MLP neurons of a small language model. Each row is named by its layer, matrix (gate and up: input weights) and neuron, and shows model dimensions 213-404. Each number is 500 + 50 x the weight over its row's rms, rounded and kept within 0 to 999. Numbers have three digits each. A neuron's up and down rows have the sign that makes its largest values positive.
A block is one neuron, or neurons of one layer that tend to fire together. After each block is what it responds to, as a language model described it from the Wikipedia text at the highest values.

L5.gate80:509571588325526560503506561517513515453434545528473475470581411416525443429398427486474505499519510499442529513466541472477526493472557528516464532491539512437455426557549463566533450518470420551547544414440497503480453492429439511555521538472469561521535495530467508400443585508466431549471469592545520525426446543409456446543497466486608610523486500425573503481425550492507494526516497411541535480531458492476553560570546547494589510451497507429447541620536561562389573525506535504465519516549605536455463376548487432508525459569535467526531479476519398447546516538499470566
L5.up80:466461565437492548438529466424477410460486524620614561558518545600461504455486492480438491499486465493515477553494553553468497514576498579477470592552442388524509558541502592497504478470411400493543541492488466518601515488492420471484528570472488527555521469474484525473539490534560464514510453540490420471559442566409557508518519540440513540546466457498544439567444530407487480466575531462496428455524482520535482532505529428542540508567530547506442484434505466515508468491481547449461469544468578608487454543455406549589449507410533543621571466438552427436360510606562547661
L5.gate119:472452466563494496533543513513456530433472487459518405474565520471506569515487569497384524560505483499577484447469491480451559549533471521381405479549458466418437537543509498418527564576535487492496436487551427545526574487456447499496602477456448558498546503523533520535539447479551474562527494331551472547528468422428532532519494545592458496475465556446506512414391520505510475428504537448544568532513467539640512512446452623342572411491458557433504540447524551507511465481565528471540500545488469411535436429524461511512427523535445495560501579407540428529537506570459467581
L5.up119:571546581489525543515526474539397568545424551514496467478508565526497381529557423494509514520462469526548484498396495480504394440546411369388495536494374613462422561530414488479460526530557472519487498488490533436473445462456471420546547454527499538516428534508619567430539509612468514477526442494545528497524519513541473472443509540494472445556427483483509554523503462501521491489490546539538440500461548546490417507414594423482551501545510518565428543534519467479632504443568570425501593507487490495410566514437517484493473576512509507499494570560473497414502458536452487592
L5.gate720:496455434391528571550492441537444566497472519575394495466396497497430521482533497567560572553516456473507512508462463474471521539521472530431563538492460564508506576624462503548510383528484525529453450501486440512532491508583506585497541472507448467482542435497563546433566490458491445500457452505511376552512440459529533472436518539396512574548504610553440461445457556489434506539464532505402495542525417581557610606447527583446472519484540523481475536531538464475513503455468560541499558502468502494559518531480568528583416530475476415410462543405586455470506462477439485497
L5.up720:535517446483493559535502554464440559470545488508495437471357443400557427500488452477457523575518427519491559531617545469436522516491561561486521519450447475500479446598507567473364496474486543425587551563517432491471412502479469450462478518426502517437433523496516551530594450584494457467405536450567354564478370411571550472490536463489456530538436557574558537471491537616421505503476569506571446525446416542456529567585496500567473426475516520443533464556517503530458490502517445630546593453438553453504514552580419465548459578484460573592518528551529458512521537591527532488
L5.gate779:487555489454494573571450476460450520466610577555470562468455492439476589462495431406551526509502398472503410526466426518502549525529539535512475509361522471457536595503481515486540507576404539480549481565543521544530475532563501527522445558513494494409524407456506502491526507509509469488494427451487470574495508491453474463461471461522499537517360498486557535481482512598427471438541401481606473526499503499487462511546507483521512570517468523541563390596428495532570504433539380466452533454478570502537487356610568446579474542427555395557483550470565522447489423487508526456
L5.up779:405502571494558491536490468420542466534474536538486608564475536531430512562516564496560492536407489478480441510436563432559555513558458534386504446499421489459484515552410543598485506479567421540530463455446501502462525532459445531564433543560532638461403495511544578526434498539597480499474487526430553560482508508546607536444551503524578480497436547445575474537502454606520488491483566557489493503487476452449463514452413567542480535566474492479463600586470459498491436465494522442495493640572494547556521421512495416499553460511473426449435484487541495527485569428473522470
L5.gate858:488454530402550544464423508579422422432543519421500425476457496477480499510526583487484560470442419461528499534510402504474373575575474559446536523477443572482505508525464572485416470508490573462530535412459515469501419552404470597486478546441451498504490480484565558502555539512567424500509514491439447535523544539390428406438496478467462423510504452452456435562523466524511522537640545487482432539497520539543539500534562466441455477476467487475487519538497549455409461483401492572576557500507620470555563442494415573541432509467447512491622477491560495440517498445507563450
L5.up858:460516463491529504519504538433475472504467540527506446575614437571541517509502454476396514452548470515460457622536494544434442481441483508509510492470464483489415555581442525518475507441559485532507460457528590564447467539509439496465527468450441515489524527445362536545550453425444402442442561555520459572516474551454539497441439473548569531510510471500562454450488609499500488451513529578612576486652528499454459515516451555537467543540483471467492501573541550408394440516519576575490516507411514447583479540588548509447466523444491459533622560493541505483491506544508563512
L5.gate1051:554531496433477648496576507579516377487475576542423495498542527511439519636481517480523476517519444423555509478472474448452429540428478507486473496505435483535519480475511527477457615498401469471554493456504582469507469629441513422396502539447531445509483444560558565518492508481477554475419507477514576552513420562481543534491547548536424533509486485481520480456507494531478515473503511427472427575464466577442489430495475503509486554576487507495524463603484443501486550448538567580590512497489583470452557482576500511526477465418501519611527483580516447568507580475469482536
L5.up1051:479519559401571567485472426506527475505567487474543502492523442494512622518502555506557513469494509520543551500575522407445440432577442483500505541514434467512510577483574503503469555418561479551616571503496565565524333501439468429513390501527504525521558502356553509436575476521551523473506528573550485601467520484458479599382549498552534458497530505546552514500547476512410429432523430438492505489471426378482540502522511574532528507400468531526446501538599420624499522537501632511549487521492543550434485516455474402520426585562456513467523557485497547504514470505467460520
L5.gate1231:448594458418500603394519523473563501542512490535445558549430495496458561556442442508563556493573446457482515535488526495509577471566504518387584588598439479383511451501573515482543445480470422482508452543520474488463531500471415440519503446442437535494546495537519532486552511531478436535521431537540529521532538514495514503509589514571567463500400492406574445506510622543469455478485551475416521494484530390521486443522470435522578487534474469580553410476497481453476491482509488482449518551448506512560452486616476500400490389480459444407501460480484552456515481412389538581
L5.up1231:459507549447540448544488474467464522501499534590537515463470426547454539537487462526576536494519479439594471538507503503420404507456558486475499464542445548613431396605468518562522480568442533424498559577525527519537370557402544455545447543490473536554464457385448552558479482537564436631507493517530570499590549472472542475468517509564549533516495510501484461465517510546586480491560444622528484496505538464445502444495521436567505539487458471535585446414464394544564469522568542499438537497451478508527530424565478476463501450504536426463444519423458577530511382498476523565
L5.gate1968:450453429462491477494397521453386534487412448529579499486518544493491442496563491544481497528468437570527508562590538482506426424549489569453447559477437488470516513510490517475480447479509502522600451569546510476425601457554477511456538525496484439534510488551478574539529426508468383490475578500586452418584478496551452499574503461520498529569535488477482510501514559490534602461451464558394487476471392510575488542583459529564470563444550543445494495479467514539500567463565503508492456540524562533551451663424570483530538578481549448601520506453523454401537433505500465504
L5.up1968:491432484577500452560521495521485493562476531380442523492529562465518456505446573501498541552533457434586423531482460501513435658562556497436539530574410471549495505513572533499457459467507528476563434604468432457399495478677517529482472474451479520481511477480530476602570489488553367478494545515536448433490472569377509548453539522509436515507572499590511474493477480496436473574448511525534474574430536492599529521506494384533469425503525570563521466560433506404442461488461506527516426451475510446527444411576533467436455508504443495580576535444399466509404569434501469489
Responds to: Prepositions, copulas or semicolons right after a framing noun or verb, just before the specific content arrives: fields of, specializes in, main problem is.

L4.gate46:488445536542569496570588527497497507566527544489501402485535538399512509482615434467543521589545458574520527515408527457514574473461460517405516484482404585461434566487483529557531497499476487511499536542511446421489529446515447488457498464594561457391528521461527471444497419513507511484532540482452518453572422439486572439415521522403509567480507461590583541480462520509487470481502534464492470490487530471496455463531583513606500447498527485427521603479520643548422528523525445398523451465535464470519438477476500461583512505492535460573420477502460448586465471504403419379
L4.up46:417485507491552532484577517514435479455533503464616502533518446427525463493487416568590472505499508547587451530579529427530474552390455502461488493531453472530504530509587542502523406467495548513468416491523586404489507479452422437490456524468435581475541533553445455467461460606495437496446542452489458444523589531493454362525502483490502477469610483461522465528600484562564584453530572417540507578437489433467494576495528491474505516465552531517494470541534452519524528479545525447541582448571410577414583492500464458600442476499520514506432616538473343422484534530496484491
L4.gate346:587551516438489489487527569505374605514427475520491527550536546406481515480458456577486512483488526452532467522539598448506426632497570455491472509572476539561499429610460571496468457464541531587408554491566583488540512494611465447478521508397515486528430542501437470502417433501423532481579511551499579628530472570522508429498498589452574531510532547511439543461558466571555543473473453567556486503512535501506545568463516512488455470470622564503475522589640513541614514521470505472532647507560403542461497520498467459495475488378447558476414452469594493521567479590548561549
L4.up346:497450492493497502511477476501532535587499465491467538535582538453522529471498439449475560483568492499496433510637522511529470569436462449440480488457459505606488452493567527622451488468563458550574512520548476476498408453435458455490516516428548493461534506521528488413473485485520481511634483572486452491489545599575528492462578518429520470538461490504494443476410473482431546567453474590440491515533497451467579534506507551538545485502534547462444479475530486490535501563483407473498530500440502531512628466527466476522544410480462455601509473472517398512524480549496525532
L4.gate1288:500509563543529536473521487431539524576492519485524457556525415505507537478646509565388528457595548480492508426463551458447467556501569436499503592483475551496481490499494584554491548513479471461531502517508505445518521554495478467480468536529570525470467486514517562547533433474465434473387542448540483504475526449526471542491457511533522472508548541505507325446517576544596482541556483529472461442549505476540454373517417471503444541498539425500625460516574460380537432458539481398504508555479560429489502526464532585439347442455470498504566456394445545506589598507508618446
L4.up1288:542615548518516617449545428490497476503497511443553507506529575643500558546577494603555473511482567514438439547451411574550477446478492572411571512495483507448535566498496609497382486496519473472498535519488466433601421469468513471506465594584492520518453509519436472486487458574487426558469484530575496505436429533467478531475505626526479551616503536467497483458471445551540431521487528501507518516465397533569508491444515479565512468475458513413594462489544420433423540481497536403524553545517484465436496440493492445513479570489498475507505476516532512524590534523437577566
L4.gate1341:451549524613477589525568487580438527539488494560506509544478464477523637475455428578506532482453442584549488477542516422473529478579526539540481424514511530481556504433445492570447458479482584519472523484487443446586598538503486418442472544514397457474474465522465437516500466469620447468482487418520535507526495420483440531424405551516429457486480476514540523417480514455531480444518510492453480482466525494607442428507541473515632584525425502573523517508412431500522499489474484464541530536505439627560586435537434436464405456481478516449412452520455464478441545548453548456
L4.up1341:518473536487438600534493447498491535562531467512467522483505470555491454441469449389458466481558415583478423492519570503405572579567536499489434493438488481493528559516403426537460413468548581529415430477497586320546508492503495448504496484553461542510468456479522427505580472492586496397530547443408535478452652398544512575585498494471481577517500460498615543550439511490514524459546507540500551516443482531580423470496551510496559541539503465511484525505384436597598545514503467540551549576538467601530417554606522556595429475483429478536489609451468530413442422533400410493
L4.gate1809:483609466530494483440385502460524433472486378515556470415527508449463500515524516485529527447559439545471523560551440517543415424618454569477381515466601478496530503531517506556473483494437532553475556475528532467501561480416525504444602518536549411447457430515564514416455494537374517500480517480480498446539533501524419409410576540453458444594549550474505520424528450572544477501508544417637535440461592423518481540476463465459496424459449549503520555427609519509597518610456496525491520443315448476476476516484521507533507502534496498485614513506579474544526459509479513503
L4.up1809:428508475541520443520487416526474540486411480481390483547495424483476479530421533470458492471442591543466531458447423534582487487425464509485518547578563510515546483460490513436533463409439526477489418455511427534528360462571582523587400471557499393516539459584567553479472445529600559524454503489542451567431432568470521523591512559578492487417556574469440515445550665585544534455569399544568456609596432505540547471539452583573506533525493507603512465488468515588531483557513534476495480591524588454468453425472467473440496416582513425427473503481455471489519399581596499568
L4.gate1820:476441544506535534542515462487507545505448495475609504475501543529521517508561393578511560494572548381550470475405458563431517558459462532538432517482444459489503388469537546412519562402498445569520545449570519507456512510385512552488446582513517590524545565410614527493579456509574505520503481527577545507581524468586503516466515488511568454516513525557530513561526533504623497463414503495431554476515544541540495495484443584596513559555521439476490464507511482521521432517551360481567482489495472487493542501518431591559456577508544537536438443532464496457646529477456513489
L4.up1820:484507531453513533481527506500451533470419590484613539521631508479462541455537492521410480384510514483436491516571556414564512604480542540528424534396568397526486494496454460612605486501516557508549619636538530526613442529560585530484467524421443473526481529506568587540605566489538458516495476575497469562554412478474472487520494429534504442448534529498469376498545502583516528506482381452455433511539511461374547478415506482487464507514552508461545506512524479518486561491528509429505432505490520594499550457545570572530422486593502559422486534513429594500625611530474567528
L4.gate1841:472404584480530568526490475459541406425481549638440502495490401492514639538467501426424498498537579537509463511493513352406544473560519562476512488523451524484460489479536614493492481525469495532522509384453491470517521448476479505524525519583416552514530500536573503542483503414478498573578462527430541502460522509456481513467511482555459483456514441408477501522498594531635442514427443498529440575532516479477520510475545548558493424565505575483450493432525524466572439531395477444497519504531484487496493422487459544546492452580581541496512474447538525466511444520505569512
L4.up1841:507517483565508517533627445458464515529521495519512512458461502465505489536558443447499508518523462597446528542516627390503553516529568387370521399455554508453404428526451467537500468616439550553473502468512454463505540506490532483473497479428458490450528459468495528594535513519497435478511520583446542517480479574471430491570494421488456546517524501543494454520497586398567505431529493459508386515514432472511420537631491508508551495497557502434422530558501485473453454475468454481544528482464538530486478488477489569565508483496541511574436476518565622646499520526537538467
L4.gate2009:480566599486453583484493520450473517543494482499485495542491472458506567498487493467544516503507553503505553584521432511585433549493500525531494495496442490499525469454539623464519456606468498415503498486457450535496539515546476414397512454472424468602518443597446505427538493519481514464513546551558524487617507503474559469512490475459459486492547474421547443480561504562365589479527529529429526432482509546600538405593571501560559488465426443436469511471451437536487497461494426527535552484406515551522467505465491486451505499462523438467467455466485504421479395509478540510
L4.up2009:477493541565551498516560474545495461553504546545522524570510539584478522443383519562493579508500525503411482493497482538485494485530490525409518410504572493570553543605548584552537464443473530607528546503410389457482560499481508533509349478524475510495450526445478445526489414441568384478502594503587547542627528543537531422610512510511478468494505572480477496536467642468463475500421495566515492482500463512518407492552537473468498433467503450509579536525494491554510444434462503498458503551490509540446452514524403471464506532489426463410525521453501548495569477515499494545
Responds to: Fires on semicolons and on linking words such as is, was, to, as, coming right after a long noun phrase, mid-sentence in expository prose and in semicolon-separated lists (e.g. gene-ontology terms).

L4.gate1188:447493442453473521510485548419534498438482491408540476514510453489471447515559570505576573477421590498478540535483494531493498542519497477445436610540434515447470532558533509516518456484583499589563562624569508566496478523480533445479462414543455528527432602442417448461541426484452384531440568549506518574417547485448391425562493428526565465449438371516433467529466469453515498480497535474437450488507544495523535455509545475523558503468535460475470440494481470484504452381478451529520523448524527508532473547448459451521533522489388533488486503506588514442475468502507435510
L4.up1188:452429507478489529488523519417559483462469525506524538529419549574504528420568534516541513466396469571439524488537551437491345461618556521432471542521457522454495464494525463471580480552573521508499454546557632417439483450523432468507472509567424501475503495522497447506461493511554457517525516578534537509505566511438439496422539480585569419429487505505434464525490487450490554529494609507503522526437492537399580532493550439492469496564501425521515384430488471551452455387535568466517512472524518577565563518529543554501612562538490546493498454499558563363495503479479461487
L4.gate1459:506500451508529513516578550478523470570491444573495411474486425519441552518549610428399492452555468501450545466496493459466478492603578437530528554458481528510528490412450504450447480554513514515450576427426572518557473412513449499441484570528496497462515508441577479501501512537394526525525521471472473451481488527464375468486468548597588537504426485548479487430550543484479397501492501543545551531463537424553496587511520563500605485485469547452504491469516459485505467461537469343474512449442451522523436482519519444425610485593598509469496484563534543489450512422524539536
L4.up1459:478480500453523540488525493504531618553508555555449571529459514486466546424416581595426511471459614483448439491489530499486465528457406522551509511555541486516526455485467510472491404506472537531465535543484436556476470507364466520512515535485550548444446492478548620501514553508496443479480472484530477544340465553402546509509543425425497570584524566595484471502508602497429466569396429500489550568473483539492501506432472505554527481441410472515416541406429470513540552619574382405469404529456517515475643554556416614594487519595416480516438468583453517528478474532520575496
L4.gate1496:446490538490457430484467535498503479530556606574449512593413445535444472469525498477475524586484487493485489533544511539554508451473438555580450505603487520463515463581495524436418450549538493439467452378529461534578517475509496473412497465490474581542489478459525581533462593408433469475444521466513508560452492492410448397509501542480495606402488556553593502493555470506515421504495412498476492424449482592519516518541438541510453406472526540513499452516480465505492579432372446433465560412424533474497512372470433508443390521539474479493536423504475470504598505525543500508
L4.up1496:529621548492509594491490554531588463433466428486493580536412531532458531480481527491479471475525440469516413461498518475586546515483519450497447504485480542497534499372508499454540491495556399494492439565473509502491524470562511588502539470547517563612507502514489474451444414609428550517569488559494527548563515464462453461582518511561403545378551367434467538525476464491496563553471552446500494456419466534508522539440490487575497467553428433461452438505473479557486428473454565553515411462473482539459528491501480477465532433368511511540398580471534452447505416560486395518
L4.gate1521:519453461523485535578506561452541504441554393402528507482478472531517460408518570457568494586434531567512506468530546519474496412467440501504539421540474507478539517457484407451474493409443465485590513536495521519482511510449606550531532504564444637560513547432407491573462574618502571494423529455533556533510501563611519485494596480535518490350484456496515494571506506470450454481599544562489541422472584437490495541586399411559522521437406592494538468417539448443526438543442493497544481542592516456499484445516448546499539484476453569530460490480568558548572471480437536543
L4.up1521:504540487520469465530562518611426503476374516499590519562475465494571489455544550497615497448533546471605516507469532556458517483538468482580379519456446568595502475542442545578515541499431509513431499537523393495443542475460418461539519415520398499534458447470607497522494523434518494598466472455549483492461492607507445562415471529530467524495537471519456523460509502518467538562533436520506402520425375517507618552538528527526535500528515466431486581482526516490492474453514465422559492449524442477451562535538535449536583552483516514449450517554461576471562507430445490444
L4.gate1639:545497531449571465466501490486534568500521577505551490527466595508496484445553475577494470437512514513486454552489577544552538487508538384496455512584431562499494337435492531510388533500474546495435485472566545396448482448481496458544522466531503581525497448568487419459448473497567466428510542493406514549477511407523474569511462535528465499489664398553575443485524505468527518520504559534435529556567534561563483548557474429517513501475537550451449483553495517583411486543445458468496610549576489526559520509535497493474564449547342434539576533458509609503544514447547411412
L4.up1639:477591471502416462506608472413539477431464441517481406508334433496588477490433522576549419590393526446567547507493494520471515604525555547527594477463496566463478475472491523446503373463505559493502450469534518555539436526485545590526561511508460498591507431501545580531469416553514511457496516496511462529513557520540499476493423415584483541466499530591473476524586533529425479505554506624580551516532556559507495467440487507546441468450437423436473545435540569466492461577533510521566497428533526486531433480551428584470552439448536463526546459449447497547570478481439552510
L4.gate1814:441526500531545450530484521497500449557568411422456519412510558531589494474517595380558492490482428485433576502491519461536509482501443529531531441410484619516495420499485545464452479545589521536545532543487479504468511409533511485437572507501524592515496484543398524497609422406400492494505464425429518558557474549520525523564472358519580560489569492533527544560528406509405556575522497539501562489418524493472553485420463593407490517499531476462418537517433567487591385473507449556445433532488507517475418547520467581438470459511467528564494462507494541523578522435525553595
L4.up1814:429492520431582617502519396464513542405462446539538611478480451603377583447473507643481474474514477488596388534535547486525603479442500530495442529537396527471544526422426540545498487518520509537477455439488468520439560374524531501494499587461547519510431472540542510540496552581505505533426485485501576453507431545533422453530524429562584538544474477590506429578515451502500489509423565427531443522515465474516543479481458493494492476412589456435571569467503495510482390452469480476455517527462511615551595506546540529568577503475510471534494579438563482473554432595648529453
L4.gate2094:461586511470477453496500503437496578449489550441495481444471564525492521444429426462430501400523553469486481507558523386472551452530580531488483510533510518517509506562480556533493493546533431431492559381521466456547497452609451485547448506433426559546496481552449522449524484480587573513448531478503486467423498524503451435592472430536521600490388509488530543490506530512475524484405498456445453457505500566550487549454520523564525526497526606460504545459391480482569432485447581427468511540487482542486540503458390619549499466445505496517514545389467564507494539432530462591
L4.up2094:461488511587450427456422561455481550560556506507472510511356524536479508508524541491482449571558499464533474560454534571580491485521529377460500527524522413545490466526512484495535491502488431479501482501461615467526570519501531452456499554492459510477455571527568483523425479518535476521489407547582547474523466444605430470440461442401475443440399519501471474534481438500481521519549532426560485519488498500445508495628461390452500420457510549539461470532540465415512513434513551465543586507422546506485580511536532485580524479461542550489517460439523445527475483459617472500
L4.gate2139:436534463516594452527561562543544532440514528497420493479515502503472439495504512464513467524593500617540568522550446484489559438549600552519580408376398419461556536438460463514474533505525499516524485462554514540600461454607480455503491438565528447524494559524507492522502441464525399474461455463601411514493493570528517527407475443476537575489433628458514467498454484493433537481444401480457503562476485467499487476452542499499575479531478485582475524530478498527526512513476538452536461509446594541465524489498525449468447515547498475438479578530529537560407474507462504445
L4.up2139:540482511523503461501535439472480480476510490541470541489535475501542597475436464603427521536505542465437431519413508404448524488503490476512586420604432527559516626507502459495427505450526462471550601504576456512550583447523477513361566504442490497539420519611433497510524610500512467557426388462556457529466527485457493380473572472485546539506422576467482563409502516489475574483533548475527539483505464498495461517529444443563521554553509492444524489486480489467521538439433491443430502514427501532469498480535558492531529460471492421583549514483436512555459480460526540563
Responds to: En dashes and separators inside numeric ranges, especially season years like 2005–06 and 1896–97, also scores and page ranges.

L3.gate1935:528581517470596492489509491587501590509483468525501516516397495513479530506596492476505552547440504568467444411460537519562459472528529489433501424480562532520541456436487517536535540474501486484463485508492485494525519448502433514536472482481538458485522536525515404490537512421432448488441450367515533468457467465438510456427538497544490581505524413574473425508486560400604419474583524387504526463505460502490452507523506494468545518408535541485468521470363461491621550516529493434460476515431488480486500463520489517529406544527490534419530497508498497435544524494443468440
L3.up1935:519640463501459495442564481562524540549552469439526473529499400431452570489488516449436525489522483494518520548525551492499397550466468508474463475451409542542494441462462480535555514455469513483517491395455498454594600488559443501427445499596503390531503417509381381403501388434530597430505442501535538462556441439474566510471591471559559516550515519450573498532521509470462462371460514530536464518514529553464552479495580473473486528433513541552485607480491539482454521606530561557419461527573569444485514539453449472513520482557452470498550428554458452454522497486490452465
Responds to: Commas, semicolons and "and" that close one item of a list and lead into the next, as in research fields, gene ontology terms or country lists (e.g. "static analysis, dynamic analysis, and").

L5.gate231:556618541505479495486484493555642571520457514596482512501549562500448529451565380501452496519439463491565515586462458486578537445448632410517531523587534572497608423509472580505417585483575471482506454489524514443504477551552438490403468487516523521560425447493513490570538503539544493490498553578494517506358526541467524572487463554500524536548478456637511520501478542411517511520594517504479483578548509489450499576542457465485528584443463435597534437588514512500586479542529529488471578486422511495529469491494382496475417542455515482541450558549563515553489569526504473459
L5.up231:416509472502515523401610492531513451514435524524449492507545595401439471470514445494516515509465488484474501512562538542404518435542584431507480584477591526393493491515450458488480457474478434584621456525497450451522476521503430484371461529501502566498476488434478487498458506472563576545474540555415467496437486454506502375513559501543551548477514504543423478495502525604453454543392575496479554450491583574487453476376478519546554562515408521471499414543552588541542488550596534475470519452572608491476484522503491514485485546531563542557539512430423561515421479414512447506
L5.gate514:538404490550549445500477613434493453483459491464456492465466515486385401478471418453432478546434554536489509571565465460455549498579485408506578528543481573407446445491467531470538441453592398437438505554457570452513491495522475465451533562580620533489515489482487467472525563441476507585506520608541470689522459556486531427444577502563631424500496554472535425514460468540497508507440566503488483492527524554500510420438563540559530505546456505548502539523474475475546480362473501454514518564457551533411399547501469558518567553466486447466443497466579477468599501456478448583
L5.up514:450523489538522514494527513578582480503517573487496498621482547480483620463549538520516537502469508499523426425522448508561501531556536526547429490505603520512426445463477528512462518529511489489524595516479435502439526462506460378405526482485593506510577484579548525482533430450450512600492482443598486542426518534511469512470517526432490470509494458540521473581497589534504515415584424428433531515456580533438431408485558468555412481554548473488480530420523468431546459518470469430529492499480529491518523561492482590486506522506474466450491474419461523502510476520445536495
L5.gate583:507469505477583486448421534490443542454430505459505503405527534597485516436428535470482552482582490496583462590583447498393540350565469586520478451486511413414463486514569533414409548455482497432452487501548541518533510488466436461436582509505426494524548584574437455462480517525434497515483434456486498481477523479442517462621586524469502453456469540562548489442534477548473578435535559491510507467557441546496546586490505554510445528505544465484557438484422574511469494448522565503531390454477466503447533592497486551427487480550537556493569543505476493602487462434474610554
L5.up583:454482575527503506451494525477529500491415441510430608458406484511513518506483538552467456447494487516482592468469460523463457545456587538510499530478505507520532531432482570499467590469536546493504517510553541493471509554532486515472502393487476537537484478541543564462437446510512427516429483415497457499410464536475465493460443391535519496464508519519601517496512592384499435460501456593442504420505502580449478500543403532585428419632522540505555400486583442564475513501547484521459398492512525584505524567560489505595493461441457542563517558473529469445511451446514468493
L5.gate759:403426510501514453478494430613532562530520540636454423426532476605447523398372501537546441462647512480457520553443423484498505526464549513489486564472476506536544536520489513513536517483457559497527540548517516499546461553475499513426529486512554524542490467547418417480529495498497496472541516419500519438540481438522580385489471554570463553486573530493608450493479496529497540556450475503605443561487458542535485535560569487519427475480520479523497507500554478475543550440512456462487546589469507593444516512522419601494469458451386476433598488504578523462575521395381504489
L5.up759:438564517513553582488492610502510493470465516422403502512551440497566549470407458456474613434445472447485487506554514468473555472506502480528568477531481520498534528418481486476451527486439541432452565529658520435472509533447492585541425545442527581486572507519449563541544451520553549475490500504548486502576518557394481556526429495492481495485485406454426539405568513532606460512590496491563494496520469548574537493446518432475510467574470471553589509532512460544491567598456600552537525481486477519515499433475480443577511542616473583475456556510468476486555483550502566501
L5.gate791:467510511435471489488467528422483482493418476600519469427407554498457421481486555496497520567484520440562495537520466542512580532530461384499421531416477589553462391553532408514497501434459449496399563484479351431461406522460461492402483493417537561503499520553437621523430459549455493444482556482544361583577556445504589527430523456501552658543546468488602476498525462508363509577531489462509387424541427501534455485461480525453470470482449553447521454406461592567483561480467599497485524490514492597567452576528454504442448494523480493487517457557435516462491539506413545543
L5.up791:422599555462475541482493479490520523602566483480447554453503523524392451576535543535500443442588521463399490469510474518550511454474529341570487437492496417552342517485519477429462552611508474445536500381477422466500596466548480502448490579437533433571528437448408533482487451518460471430514544418441432498502557480457454438451505459447489483510454494478502468467564456458483529502434512478537396520561525521482420468554420557451507501458505439448542472501582440571480453467561473527417503523424441510518557575554523511487604472548494573506471566497496524483499510466457634471
L5.gate1901:470530496535448434482500546521566576570452490521419497499515562485444531549450565483518557558462540459415467456505495584435523504504502375493427485443517518452456476441584471470513620409514462351519488486437533552446489531605420489429500520564543532508476487526498487535472472513469512527442548519499461546540406550384452462459514496484533576570470506545406453516508494472440505526466426507466439533458413376606439434555441496544458399559511455502577590428502494593571494561497493540553452518515451532525521525548501438517493550555553526507459475512387505515530579534567489485
L5.up1901:408431534503479512445531538507546582552522559528542554520564559505490470474473552488574495429473511618536541361439525458464446463469461477492427494602497549503527420421505549500406519468509471500416474524534526502450534518545529472554524548523513497428548506463365541557602500479470529451502458525516506470485439517522510404448618435467565517473508430598496504469449592582489500481475543533437523417486492552453493379494518518470541634453534577429521493473541467440496461522521460459477519499444482411529550396491379456607507518521543511444520559595543453468478475534536467519
L5.gate1909:535534538510510464495517533527470520600572507440431426566434423505500535478425496396515583508467509518511443520483440499533520518525456500506429529488495581473478494514516496500405528465414497531503598466434518524512442534534375434477471571566486526459528437460570528546446478545492510491519501470458575430481453502485451427482531451434495455525571500456480431434429510485468514558583524528462507472554507461488518460521424508469603545500548520502426524408443414560377457545485586506459450472530463366568559507555467541528523472534513499547584491526456506539552552509526475496
L5.up1909:540435454508488502452513501505561595495513556431417548577419547522462491489507442505453466428517468459434430512477520427441459515502566541515510516456574430560483551497485448546565505489492578456528499565545582465452485531421487514574544511541490535487493454471466519530478559576485521491448559472532464515536554543543574465456530495521460475482539500356505465530520443483494541476525466475466478578550422447450363507572471451521440449555576465446471500420532486532356591530536471574528540572394482386540580469421417543480535484365495431584460428502551505424481517497509518542
L5.gate1930:582499507522530475500476534537549611634479507539493533509488569505457503491487425595485500547552503499483519510483513533550470457540532425469551457443567469451436525501460466457551465483466504485514572485540515497540576529542498473460459479453533511459477479518582503304447471516535517459464531538496433484462593520537477492498452471550427558501483472489494442458424528536504457423497546555543526455573517538518495510558490483558545426537501468550491488515528505545442488524436495494503447517501542446506439514448566457544542478418433550470461431433489559498596598406562465508
L5.up1930:519542446452538482524543545495583517519490473454452448578431539554515492514564572543442547487440476469508507521606516523440499552554551538515451531597453560461549452459484469435578547470532514527491541477460504553524520403592578487469422561567451426477440446451578471506555472478449484596478467455500407495498562451405471419461500502510534487452501644494608398380489559513552474508535585421470515483531498529419527422449436496492423462557417491533494483477524482618442469453584512489458522526449499531452567537501433392515522510466421343617479560368478427592434438536480537498
Responds to: Second number in a range or score, mostly the year prefix after an en dash (2012–201, 2020–202), plus the next number in table rows.